{
  "n_layer": 12,
  "d_model": 256,
  "n_head": 4,
  "n_kv_head": 1,
  "head_dim": 64,
  "d_mlp": 704,
  "vocab_size": 8192,
  "activation": "swiglu",
  "norm": "rmsnorm",
  "norm_place": "pre",
  "norm_eps": 1e-05,
  "positions": "rope",
  "rope_base": 10000.0,
  "rope_fraction": 1.0,
  "qk_norm": false,
  "attn_scale": 0.125,
  "bias": "none",
  "tie_embeddings": true,
  "parallel_block": false,
  "init": "normal",
  "init_std_qkv": 0.0323,
  "init_std_o": 0.0401,
  "init_std_up": 0.0462,
  "init_std_down": 0.0462,
  "optimizer": "adam_hyperball",
  "lr": 0.00563,
  "beta1": 0.9,
  "weight_decay": 0.0,
  "lr_head": 0.01,
  "grad_clip": 1.0,
  "warmup_steps": 250,
  "schedule": "wsd",
  "decay_fraction": 1.0,
  "decay_shape": "pow",
  "final_lr_fraction": 0.0,
  "batch_tokens": 131072,
  "seq_len": 256,
  "doc_mask": true,
  "train_tokens": 587800000,
  "steps": 4485,
  "dataset": "wikipedia_en"
}
MLP neurons of a small language model. Each row is named by its layer, matrix (gate and up: input weights) and neuron, and shows model dimensions 0-255. Each number is 500 + 40 x the weight over its row's rms, rounded and kept within 0 to 999. Numbers have three digits each. A neuron's up and down rows have the sign that makes its largest values positive.
After each neuron's rows, "fires on" lists the tokens most often at its 100 highest values on Wikipedia text that the model never trained on; "fires in" lists the words (lower case) most often at its 100 highest values on Wikipedia text that the model never trained on.

L7.gate290:464481526547444509473513467497418459536514500543522563496521559533415472526507471526468468470516461514489512534498511478529474465503459524510472493492483471486553442566585438548516469466584518493485577564479516462467473485513536483541471440515493498503504424531492490517474507489462542496513480483468477455557574513467510542473516509483507528494519574393496559535509484496507474440468517495558455489571480534455505501459497472565450592479547468484512489477542432537572534568491476608458498541461498425445479463558610498535513488621451525544562418476520496543566552497468484424505522487496532529532469537429498471485566439494559468562482542444539510547445454492511466547500558485519456510473441553491431540489600542516544520482486495495530512511484473510482409520469511
L7.up290:496465488462477486530566525469447494456447579491485482534437519454483451490502465488445507577466478551517427428481533508517456519514532516447468431423557465580503490481516516517472548559478529454443517525462461485470481546433482507556493528500518520487498542499526491491531471482470411434452618564525520601491547476560505533479475495424541539459560483564407502454520438531492493513463507503501475468526503534522577494480529569530429460465458515469510515499518601475438460514556525503461465560514568493490595464542495543498551547402532540525511474483499502563491571441459513499481525437509462450489483553462469499528470472472458499505545544514494531487432535458511502459524553561542499558485434536546556542524576557518477474461492439506453512528505537459471493497538519
fires on: " first", " all", "o", " col", " FI"
fires in: "first", "all", "season"

L4.gate576:566528412529497524560430457454581408536542506479566526511487527528504461484504488526515499460432544470446491473461485555513473562485544465521493532490491505422482516542578463546563500520508511485466457518544456519542553528517471498428463554462495461474497470541399477441458472454509465460517473482495481480472492471498482446479450434512476533506517465519475523496481477453452531446509577537568493520527554444536590491440440463584497516456494518509525489513521464518500424476507477469467539471500527523449507510515517510475447481519523549512427528415491488532444468533553519480542418566469447462456498567428562528498519526464563457497515517473454474491582555501501481571547502459486455517455548460527498485441470451546484569440463538546466437547513567481474511604418497
L4.up576:411533455468520566497502499510561476488478448529537492476511500480530574502479518443532514526557527449522501535494517527466502466511525418558589573467547541499429481519481460534484432524488517474461540486507483581519527403453469506436502465467456401537484476466502450488525421482494525527513454485492511428541456496447479498527497541485493496476513494491529542535485573448522496471470511528517444473460536476614514522506468508560482591432409514578577562430465522413480488516492534490482576474463460548457505506563448542463505486479521510522461516498556438482469399565508550542506467472457498491483475502464491567460473449545497450509551564569463542441551555449489515528541522474561496503459502557548545499513446488544547497550502489507519451552440499439517532512474524
fires on: " the", " of"
fires in: "the", "of"

L5.gate332:586495510539459510469435487509532503495475485442492544515499553565540522505405596529464453545549483469458490555536483532513517511429507536409413440434530457439468500510503522485474527480565502559520497510452476460437481539478510530504469554515561494494484464465459461478489579526535424536492479552534502512498482485485507484566466526570546539542494470488492524500480529551525427488417436431534446505503554509473528430479536542483430580473481502510498520461498469522529482487459482517461512541517515455513498552560480519565553545496556441488546412527432422550462503571499537517391491528444504601501507503526541492537466478484494472472537443512514549471515449443485484543464495530470496519509495566462558478495460465474469486453491557593445532521525530483439563435532549
L5.up332:525451561515489502467419489490512510439459527560503487455507458535558571417525520559519516480536504560432436490570475554404508450528459536476506429503564566460514456518515562516551539509526553467526467450459493499570490526543451513520449503481504537477482514539515526500449464492517405529513516466525601485500549473513489514466534459530492454507507519524491503464484527453459460504481521476491483544458417525495487413469479505524533458440552503543574545493431492557488459479559546558438504540555492471468523476502524499526564539528584527489532505531576493600521503511514586608504441553513541541542542501567500457430520474456507405496501468485544451532439517430536517503548488503515574516487547546485544478464555485540497532464475575435512513503528513503461452516487510
fires on: " in", " on", " for", " Best", "emporary", " of"
fires in: "in", "on", "for", "best", "contemporary", "of"

L4.gate126:466494503536496506535449545526454495528462456502478518558553487509524480461520434556510549443486433453546521519405459424452468500421566542519494520504482466472527484481424486567497449453541473483503545548523556448497495508488558539549566497561543523484442503529494393523470494463484488516495597489497492463556518452503515446568463553476472535443552477483526481505554557472545438444484491505561387454522541516495495486486483532607419431526527539481490528578546450488486528495503495431468497480447577504495608496459487504501504449512540552475468515494494530459532475494485470429500549498520503472527488428520590510455463552505541484451522501528467501530538532548546427499483530497486514473490494484501578519513476466464534546505586538474545475417485489560474500491494399
L4.up126:544511480477526564530507507523516515536513531524486569549495451453546488509487501521573433459458460437468481515507446466459550450526485485516443534539414550498477444526502533521484521506554432458431585522524536545438487538461471462544396531439541549505450438530455532481491567512591534496545572437464504484518552526440580503489485522517487502487495524498531424457487464525535522497450473539499466507503520516462564589483534495505475493492529497453430511490517501562482519546485505445525445475466491487499487469530568456521529433489498542466528425490498480556511511428441458505471497492483486427451520517514518577454456522501563532505527440523543461454514536486493532473542557621547515491530483554408400482458522455467502465533477543571498492470416570504473531468563500
fires on: "In", " In"
fires in: "in"

L7.gate348:472425478524486540469488578496504537423451408452544513523604507438503517497528523527513503493550544452427436472401536488486589512528478534491513472515565491455451555507493492559451461522524499515482504480499530442468490463524402443528522486491513525479518529528477495469452534502461516526449519451469418549484521513439533534543492556442453526501526542559577505446522493454465490547544566494522478533526483491508484415459449445479375445545494534557551475496502430449512449457506480436503500579586501448480449524485516531486472581521487470532503538487486522509490507507562471509558527519480504514504455502478528514473581501538583476528511498484510456457491475453434424538486573504470454554496540496566444496549486545487467463429550459493512521449491588513494534481456512
L7.up348:428477496512500502535458536506519455466444557509546519484488523507522536494417497485472531418492430441519489508454468537510422463501575540499485492494506563512595516445389573537538480539472580549459464468524477558452525578525487568483508495483489518484454543488495442501483441539501429489505574508489509504550540526532462493490568535527486541416503542531550554469544515488501459492426467510503476499434443535533470538475445472453457402412522555566510524511477457524472493475418442523457512442489545583505463511470550531468448494486542493522523516543508559478461516501502549565526461492503400505477463548489530492483521535484545481469516618572429453491419467441488493498538483483513454526485570514516487446560502543508506497525522518515548505461539504435457492457505464
fires on: " known", " located", " place", "s", " the"
fires in: "known", "located", "place", "the", "status"

L5.gate525:497529483484476457515525468510451502546552499457481508550454535487501579511534468475464550442509416471471519458537442480497538473568534484562548443567495509537592601441555572558550538558484500554519513452467483491489554553414465547523534472533496515494501530512471483598486499444495483489430450489534485503411498483532476536532518521443505487542530496510603390504394502510412515476509498512503497479526461470425536487548545493569479455445541505463530475544442480504458462575529524472531458534483468503519554514501479490502461473469450460487466552468472500453493576518507534530446551551477582476495424485505480447530508457446534521542486414462550481472545459460488477591486483483525496457520463511513439505482486497568522512554480527499536549470410535489473509464538508
L5.up525:469584406506557524547536480508543456440445508449543526414490541514584481464553518567498403513493450471461486477464522476558392476549412420588472508462483505466572473519464455524453507518519406443496578452533477462462498493521489487499491497529519535548506500402517454466488427466508524485422496561479522516509459463512467507519504588456459518490477549482486475525500526498491522431478523471553569499425476479507454478506481467490498507488475584479459515509473493533453438510501529498507533461536459479463495480576488512422552522496478514557471549476456509514456511489541520428455521511549515545542454477535480486451451464465492506520546470512518503558456522460548525498516478554522432571488518534518449511492451526517527546516452511541582533414570550459479482557569483
fires on: "202", " do", " sp", "y"
fires in: "2020", "2021", "do", "2022", "2025", "2023"

L4.gate358:523508499518464510543480448534474512466434496578558533603512511553490491536469535541532469488616484430516567458523494592482504522474490535590551515490507547489503391465569596519495459492475514564565524535469483497527582538431501483483440470483560497492503434463443492565466548411488436569478558492561540521508559506497494530515459473518534506439475545422441536505493529547495510540540545548544472482471586503451535469472529495497450602443546447461502464568536491490515551492456526555499558471516512547496435493466465514444494469494563500559491528531479533419462565542480483532495532468476479526514485534517471440521493504508501444543530483502471508517524482541470504519460546503524492525550447447466448554464535517534489546549480540513525480546459545492417499523469519
L4.up358:479520429440451521525553421516517450566448522471570520550512513533457511437462543469552543532475516502506500479518488460457497481479519471498512495461482487433404421546568398464531538516507513553498479463518431428487471528571460481490483478452428467414453504499492507483514520517459463521542491483517472382462481445492445507515488442504589514470508549501513514581592493500519591503437506536507522479458557534524421517493528496597549494412530499505530467558508514540468516497568548518508528576485480516537516428522588458514456457492481549490506465517521505464496456507508505576499490460562477486470471485504424511527584531520518508481495513462566471489503557488459466485507573470441491515434513397555471509513478520468478502498550567487521456519470514469493506549477578
fires on: " the", " many", " some", " few", " several", " both"
fires in: "the", "many", "some", "few", "several"

L9.gate354:533510514498530502501570448557535524437466566430537518532489499547490485455492483507503413555531463495519551578443473495485431416478519506495490475487483506449504465478540531475544523583502486574510529428476391555567476542503496540531520430477470487476473532486492460496464529498518448465559495521525517499465545409478518512466439461526505531465519454532516454567448444510510460576454526430452506530536524468484545513495444423523502504517484522475524499511512523426563501446448510526491460441587509468504511602445597490504429485483471545522533555523502474496519516545480502583484494472516526464460551425485499490545539463457490485478547525508463539450534544538567503533522451432521473475487542456492463428558496486586463509464539471597475482477512504466580452429442515
L9.up354:514534480483516490476518464453521454500546501540462490438482480509460525511481563538501447548498521557482495535434504558523526529467469584464541486561563574485462539491482537523479463482557484446456550580504500481543551482522522528569540542480506536463519537525464589461540541414494574468434497433448465450524469471471439471558505482562509455479508547538513490532516564493501559563484501520516496449513523473455500476489527493475492471523451498461488399526479546561472506504485525661470513569457559540473437491541515545502554439522554512508544581454508442491527507433496517532590575473467544506447466561505407513491483524549533471460491493491503493475457568442554554559511499479483472500479519493468477479501458479543469517517465417438529497533470520450582484558460480
fires on: " a", "'s", " some", " No", "leep", " no"
fires in: "a", "s", "some", "no"

L7.gate213:483463519564534499444538521467451507612479463460513526470506485466486524456527580510550533514464426477536435525522458546463480462513436488496465431549470461482401557414498518524486472506466535498539455496408564459499402509530546512464506501477475462550582489546562480528426428458539547495474516469510433496501436489418541511471458522446401550554510544457482431451525510496479461561447469429444488549499484505473514491494456494422477538466512419488472538586514491479494530477569491581484514478455514507478511477464505525526513524466560491521490510528500462537526487504540573550472532515516495557518511528444477537461435495500494439472504468469519541497465513424514518492514400527496416523503491518472438558486414507515514524458499520495583539545481556540501548477498485
L7.up213:460485438456520556484487543483449476433557459505491471480537525513496527534533532547481540419528472544504534545536474531525532468465454526513392446512500498495471504493497546538477478476472535493520465506470470537449469442517538535482529600426569470550454441512558492474488491579377489444479459452510527514566546471456458440544490581456483527538549492531543530511506509537505439400576535500572482516551445509435573456469447504533492470530509475449501471518565489423477535511495507516468475504523525484499511463481484539530478471525548551501500417521488474484459484522559457484506441504464484467510434562484522462504522537545501508479468411517488460504427426462522488518505466564507524486425611493580467568554445487446450557498494487486538469505506473538399520500524511
fires on: " March", " January", " November", " April", " August", " September"
fires in: "march", "january", "november", "april", "september", "august"